Part of a small language model's weights: vocabulary 47913, untied embeddings.
MLP neurons of a small language model. Each row is named by its layer, matrix (gate and up: input weights) and neuron, and shows model dimensions 352-415. Each number is 50 + 10 x the weight over its row's rms, rounded and kept within 0 to 99. A neuron's up and down rows have the sign that makes its largest values positive.
Before each neuron's rows, "fires after" lists the tokens most often just before its 100 highest values on Wikipedia text that the model never trained on.

fires after: ",", " the", " a", " in", " =\n\n", " and"
L6.gate453:56 64 51 37 35 55 47 47 49 57 46 55 43 61 53 40 45 60 29 68 51 48 50 49 53 41 55 45 56 52 77 56 46 49 44 50 43 48 43 56 51 52 51 55 51 46 43 66 49 37 47 62 55 49 39 29 36 55 67 43 45 45 20 53
L6.up453:53 55 54 59 45 51 56 45 52 46 62 60 40 59 55 52 47 57 58 56 44 44 61 67 55 47 58 38 38 54 58 56 46 60 59 44 62 42 61 65 56 46 30 38 49 61 56 44 50 44 32 53 52 62 50 55 46 55 28 48 41 48 53 47

fires after: " ", "–", "==="
L6.gate1102:50 60 67 56 50 54 32 47 71 26 72 62 47 40 41 26 47 46 48 74 30 69 66 51 36 46 46 31 55 51 51 55 63 27 60 54 31 44 56 44 44 45 35 51 45 46 68 48 48 55 65 59 52 44 44 51 51 44 62 59 39 63 51 36
L6.up1102:48 60 54 47 40 35 45 49 53 42 51 47 54 48 47 56 72 39 50 60 55 56 43 40 40 51 43 65 37 43 53 45 52 65 45 46 64 37 55 43 53 55 62 43 43 58 51 52 34 35 46 41 52 55 45 28 49 44 82 43 48 55 58 52

fires after: " in", " the", " In", " |", ",", "|"
L5.gate1073:53 59 51 47 56 57 38 46 34 50 69 68 43 42 64 54 57 73 33 69 61 68 64 32 49 42 40 43 49 48 50 65 67 47 30 52 41 55 49 50 50 54 61 64 63 56 58 53 46 51 47 65 53 50 42 43 57 54 62 31 49 41 40 62
L5.up1073:44 48 42 49 59 37 55 46 46 51 35 41 35 51 37 36 66 61 34 73 61 47 52 44 38 44 51 48 60 39 52 50 44 52 44 39 54 45 61 45 40 58 35 59 48 36 46 46 60 54 52 55 51 58 50 34 64 50 53 52 32 60 59 29

fires after: " ", "born", "-", "."
L7.gate389:48 56 65 58 32 42 48 53 54 45 50 38 54 26 51 56 44 56 58 31 47 51 54 38 65 32 55 50 39 49 61 27 48 53 64 47 60 51 60 37 47 49 46 44 39 38 56 60 78 50 44 39 65 41 40 61 48 55 43 65 47 64 54 47
L7.up389:60 34 36 49 43 52 48 59 45 51 41 56 43 24 43 79 41 57 31 62 59 55 58 53 44 38 37 49 54 51 44 53 51 63 69 58 63 75 47 54 46 70 31 39 64 44 52 63 52 50 60 39 59 47 43 49 65 47 58 50 42 57 49 45

fires after: ",", "2", "3", ":", "4", "1"
L7.gate1244:51 38 45 63 46 48 38 33 49 54 57 59 21 48 47 70 51 52 66 35 72 54 55 43 42 71 53 49 44 69 41 31 55 47 41 39 39 34 55 53 54 57 61 56 45 36 51 47 43 34 55 57 57 56 53 34 29 44 54 38 57 43 59 35
L7.up1244:46 62 48 47 38 25 35 50 51 57 33 61 64 57 62 54 64 55 58 39 48 54 41 54 42 35 42 49 61 53 67 50 52 51 58 37 60 43 63 51 41 41 54 48 50 70 46 38 39 36 64 62 35 46 50 53 57 44 63 45 71 53 59 60

fires after: "4", "3", "2", "5", " |", "26"
L10.gate308:49 32 57 48 45 41 61 54 33 40 53 57 35 47 55 59 54 36 49 47 49 27 68 59 43 67 54 54 44 51 40 61 65 55 50 62 45 31 50 46 54 59 53 45 41 65 25 57 38 28 37 59 45 50 60 56 30 56 50 45 34 42 49 59
L10.up308:66 55 38 42 40 49 52 45 37 54 40 47 44 51 73 69 55 44 69 44 56 47 58 45 43 44 38 32 47 51 69 50 40 51 45 57 61 45 52 60 51 57 41 57 54 42 55 35 56 56 51 59 44 44 50 67 60 58 62 42 53 41 48 53

fires after: " the", " in"
L6.gate1340:58 64 29 55 53 47 51 43 65 67 52 47 43 48 52 56 44 43 39 55 43 50 56 35 54 39 61 33 54 45 47 50 50 76 41 31 45 43 58 31 72 56 40 66 55 34 45 47 67 40 45 49 59 52 28 33 59 39 56 51 45 40 43 63
L6.up1340:58 26 44 47 43 48 40 53 55 61 54 59 44 57 45 48 65 47 65 63 31 61 50 54 46 33 44 52 47 44 45 52 41 57 44 61 53 25 51 47 46 53 28 59 41 61 53 47 47 51 45 53 40 65 51 43 58 53 39 44 41 61 36 36

fires after: "6", "–", ")", "5", "4", " "
L5.gate155:63 68 43 56 73 48 58 52 55 44 56 48 39 41 59 68 49 61 42 59 52 51 52 57 39 39 47 65 61 66 50 40 37 50 48 49 43 63 55 44 44 57 29 57 41 51 41 51 50 43 51 60 40 39 34 52 52 55 44 50 33 44 39 60
L5.up155:53 57 50 37 60 54 51 54 58 61 41 68 30 53 34 48 39 40 46 66 47 39 54 45 51 56 49 38 50 39 54 39 60 55 57 47 50 59 48 51 22 40 61 37 51 60 53 41 72 46 59 68 56 40 37 43 54 31 59 60 48 65 51 58

fires after: " ", " $", ",", "100"
L7.gate929:47 61 47 52 51 44 32 41 63 56 51 45 42 50 56 66 35 67 45 30 60 40 61 35 62 50 42 41 34 60 47 55 38 64 44 41 40 36 76 55 50 84 50 52 44 38 73 58 56 35 53 51 50 36 49 57 47 63 62 45 54 57 44 41
L7.up929:51 52 61 41 56 60 62 56 67 63 32 46 28 41 38 61 44 62 59 47 44 28 38 41 51 38 46 54 56 57 60 51 43 43 44 55 52 40 52 39 73 52 70 53 61 48 48 43 69 48 40 42 50 37 59 61 57 50 40 56 43 45 44 62

fires after: " ", " |", " (", "\n", ","
L6.gate265:51 63 56 50 59 49 50 69 56 48 53 54 65 44 46 45 63 67 45 48 49 60 54 62 43 36 46 61 46 49 60 35 40 50 69 59 55 34 41 47 29 51 60 50 53 64 39 34 58 44 53 50 40 59 46 49 52 51 50 54 43 56 39 50
L6.up265:55 45 58 66 45 44 46 43 52 56 64 74 59 52 69 49 58 55 50 36 47 48 50 45 60 46 58 47 46 59 51 37 51 52 62 59 43 54 56 56 60 42 55 48 52 39 59 50 62 52 37 49 51 53 25 34 69 52 57 53 71 52 44 49

fires after: " |", " Candidate", " Votes", ")", "\n"
L5.gate1302:56 45 44 51 68 24 39 50 55 48 48 64 40 52 52 52 57 60 42 48 46 56 42 58 39 64 53 39 45 28 48 80 35 60 58 54 50 39 39 34 60 42 42 55 61 46 38 34 54 50 47 44 49 58 50 46 48 59 51 48 33 33 49 36
L5.up1302:40 55 59 59 53 45 50 50 48 52 68 65 67 54 47 38 55 61 37 57 43 71 53 41 51 53 56 44 65 56 53 40 40 49 52 50 53 44 50 61 54 35 54 49 64 37 74 31 52 42 37 46 52 38 37 55 53 61 43 44 59 50 51 39

fires after: "4", "3", "2", "0", "5", "6"
L10.gate360:40 54 47 57 43 38 43 37 55 55 56 52 47 42 40 33 40 73 44 54 60 45 62 47 53 56 42 30 56 50 47 46 48 33 64 40 44 48 59 31 52 45 57 58 53 11 31 28 43 28 46 55 53 31 27 46 69 54 44 50 48 40 46 56
L10.up360:59 41 50 45 52 56 36 46 50 47 29 44 53 53 60 64 59 54 47 41 52 46 62 62 56 37 34 48 42 61 63 65 55 37 60 42 39 60 44 59 46 39 33 47 46 68 43 54 45 57 74 66 70 69 69 55 46 45 57 48 49 55 35 54

fires after: " ", "–", " friendly", " match"
L5.gate337:43 35 36 51 58 51 40 57 45 32 51 62 63 61 61 57 29 34 66 39 62 62 39 54 57 29 38 53 56 39 59 34 50 37 60 58 59 55 35 61 67 48 39 70 58 29 59 48 60 61 39 48 57 53 38 46 60 40 56 39 47 56 32 57
L5.up337:67 62 65 61 52 61 42 47 37 40 55 55 36 50 46 73 41 47 32 49 59 54 58 69 39 48 52 36 50 52 52 70 33 63 38 70 38 67 55 31 34 61 58 32 49 43 54 50 32 39 41 47 47 50 47 38 68 35 52 38 46 49 40 50

fires after: " ", " in", " By", " University"
L5.gate45:49 65 57 46 44 46 39 65 50 48 55 35 47 35 61 47 54 43 37 54 59 56 75 47 51 41 61 45 38 52 62 31 50 67 43 61 56 50 53 52 60 58 44 58 63 46 46 38 58 27 55 59 64 33 39 31 58 49 50 72 37 51 39 66
L5.up45:57 48 34 62 35 58 48 65 51 51 60 53 53 33 49 59 42 52 43 57 48 39 42 55 57 45 67 58 59 47 55 54 38 55 40 62 48 60 50 62 41 49 39 47 48 50 54 61 70 41 56 34 64 48 55 57 38 49 45 56 42 41 45 46

fires after: "2", "3", "4", "5", " ", " –"
L7.gate1083:56 39 55 49 60 54 70 54 57 37 57 50 58 43 59 54 75 53 49 54 58 29 50 53 50 41 42 48 51 69 57 43 49 60 50 49 64 59 43 42 47 48 57 50 67 37 49 55 55 47 48 73 49 44 46 52 38 63 40 55 50 45 41 47
L7.up1083:49 42 42 53 58 54 61 37 67 38 56 47 54 52 39 49 53 56 58 60 54 36 67 50 54 46 67 60 41 39 66 62 53 60 39 47 51 50 65 57 23 38 51 30 47 56 44 52 42 40 42 45 38 41 36 41 44 41 50 69 35 48 63 40

fires after: "3", "4", "2", "6", "5", "7"
L10.gate62:54 69 45 39 37 55 58 51 66 43 43 45 44 45 42 45 45 53 50 68 50 48 57 51 43 48 41 46 66 45 50 39 66 38 32 50 41 33 58 59 64 58 61 50 67 47 60 53 59 44 46 50 33 48 52 34 62 62 45 56 45 42 28 37
L10.up62:51 61 47 50 38 57 61 31 70 37 57 55 37 60 47 52 60 56 48 52 47 51 71 48 44 54 55 42 44 64 49 62 51 52 36 45 53 52 45 81 40 43 53 32 51 57 51 52 46 34 55 38 61 51 46 30 51 41 45 55 42 55 60 62

fires after: ":", "4", " |", "1", "01", "2"
L5.gate1135:48 43 65 53 45 35 53 50 53 63 54 54 37 46 51 56 47 51 53 45 50 55 61 60 41 32 47 48 50 48 51 38 49 53 53 48 51 60 44 68 62 44 50 62 45 58 52 58 49 33 37 59 41 54 54 37 46 39 29 61 56 68 42 44
L5.up1135:51 49 35 47 50 42 37 50 47 54 41 65 61 33 56 35 39 38 66 53 51 31 63 59 53 49 63 27 54 42 66 41 54 42 51 39 51 46 39 34 53 61 48 60 48 53 54 37 61 56 53 49 38 39 66 45 52 52 57 58 60 57 51 53

fires after: " "
L7.gate1223:50 56 48 49 62 58 57 50 36 54 67 60 49 39 56 53 56 61 43 45 34 62 54 60 59 53 56 61 50 40 59 51 50 51 74 63 42 60 52 44 58 37 73 44 40 58 46 53 43 66 61 47 23 42 60 40 72 55 54 62 52 53 36 41
L7.up1223:59 47 50 58 47 57 57 39 55 40 32 51 45 41 39 40 29 48 49 53 72 37 55 63 51 53 29 59 37 47 37 58 51 47 50 57 63 42 33 52 54 51 58 51 53 41 45 44 62 49 62 48 45 33 39 51 40 34 58 49 56 33 59 47

fires after: " ", " in", " of", " (", " mid", ","
L5.gate865:56 43 62 59 45 42 43 47 66 61 47 49 55 49 64 35 57 52 41 49 52 48 56 57 60 46 61 36 44 57 39 43 55 61 40 51 51 59 69 57 47 46 53 65 40 53 55 61 71 47 48 46 40 49 30 29 46 40 45 58 56 59 47 52
L5.up865:38 56 70 50 63 41 48 49 39 51 57 65 46 45 57 36 49 50 54 47 41 50 51 59 55 35 47 53 62 66 51 38 54 50 53 56 46 39 37 53 60 52 48 55 71 47 51 53 42 54 59 60 37 46 53 61 54 69 58 44 40 63 42 53

fires after: " |", "\n", "-", "==\n"
L5.gate352:48 56 66 48 58 51 42 45 64 50 41 58 50 45 45 39 49 66 52 30 58 36 61 49 64 46 52 56 62 55 54 42 43 45 44 51 54 45 53 44 58 60 54 55 45 65 51 45 63 44 61 42 35 57 32 59 48 52 47 57 42 40 45 46
L5.up352:50 74 48 48 55 54 62 38 55 62 64 56 53 50 54 54 61 53 49 46 26 48 67 59 55 44 48 52 51 30 56 53 43 62 50 64 41 65 54 38 58 52 67 51 54 40 86 35 60 48 38 43 38 53 64 50 42 57 50 38 47 53 58 21

fires after: " ", "\n", "\"\n"
L6.gate935:49 68 50 67 41 37 47 43 78 23 60 49 37 43 53 46 50 45 56 39 51 52 55 21 64 29 49 47 49 45 45 46 54 38 45 36 34 45 29 51 54 57 43 68 46 30 60 44 49 27 78 56 46 46 37 46 41 34 50 62 51 61 56 39
L6.up935:69 49 65 40 52 60 57 50 25 49 39 58 57 40 53 60 33 58 41 53 63 35 42 46 33 50 39 38 74 48 77 54 49 56 51 64 56 58 51 38 61 65 61 47 66 64 38 72 42 44 43 54 47 48 64 41 67 58 61 56 57 64 39 49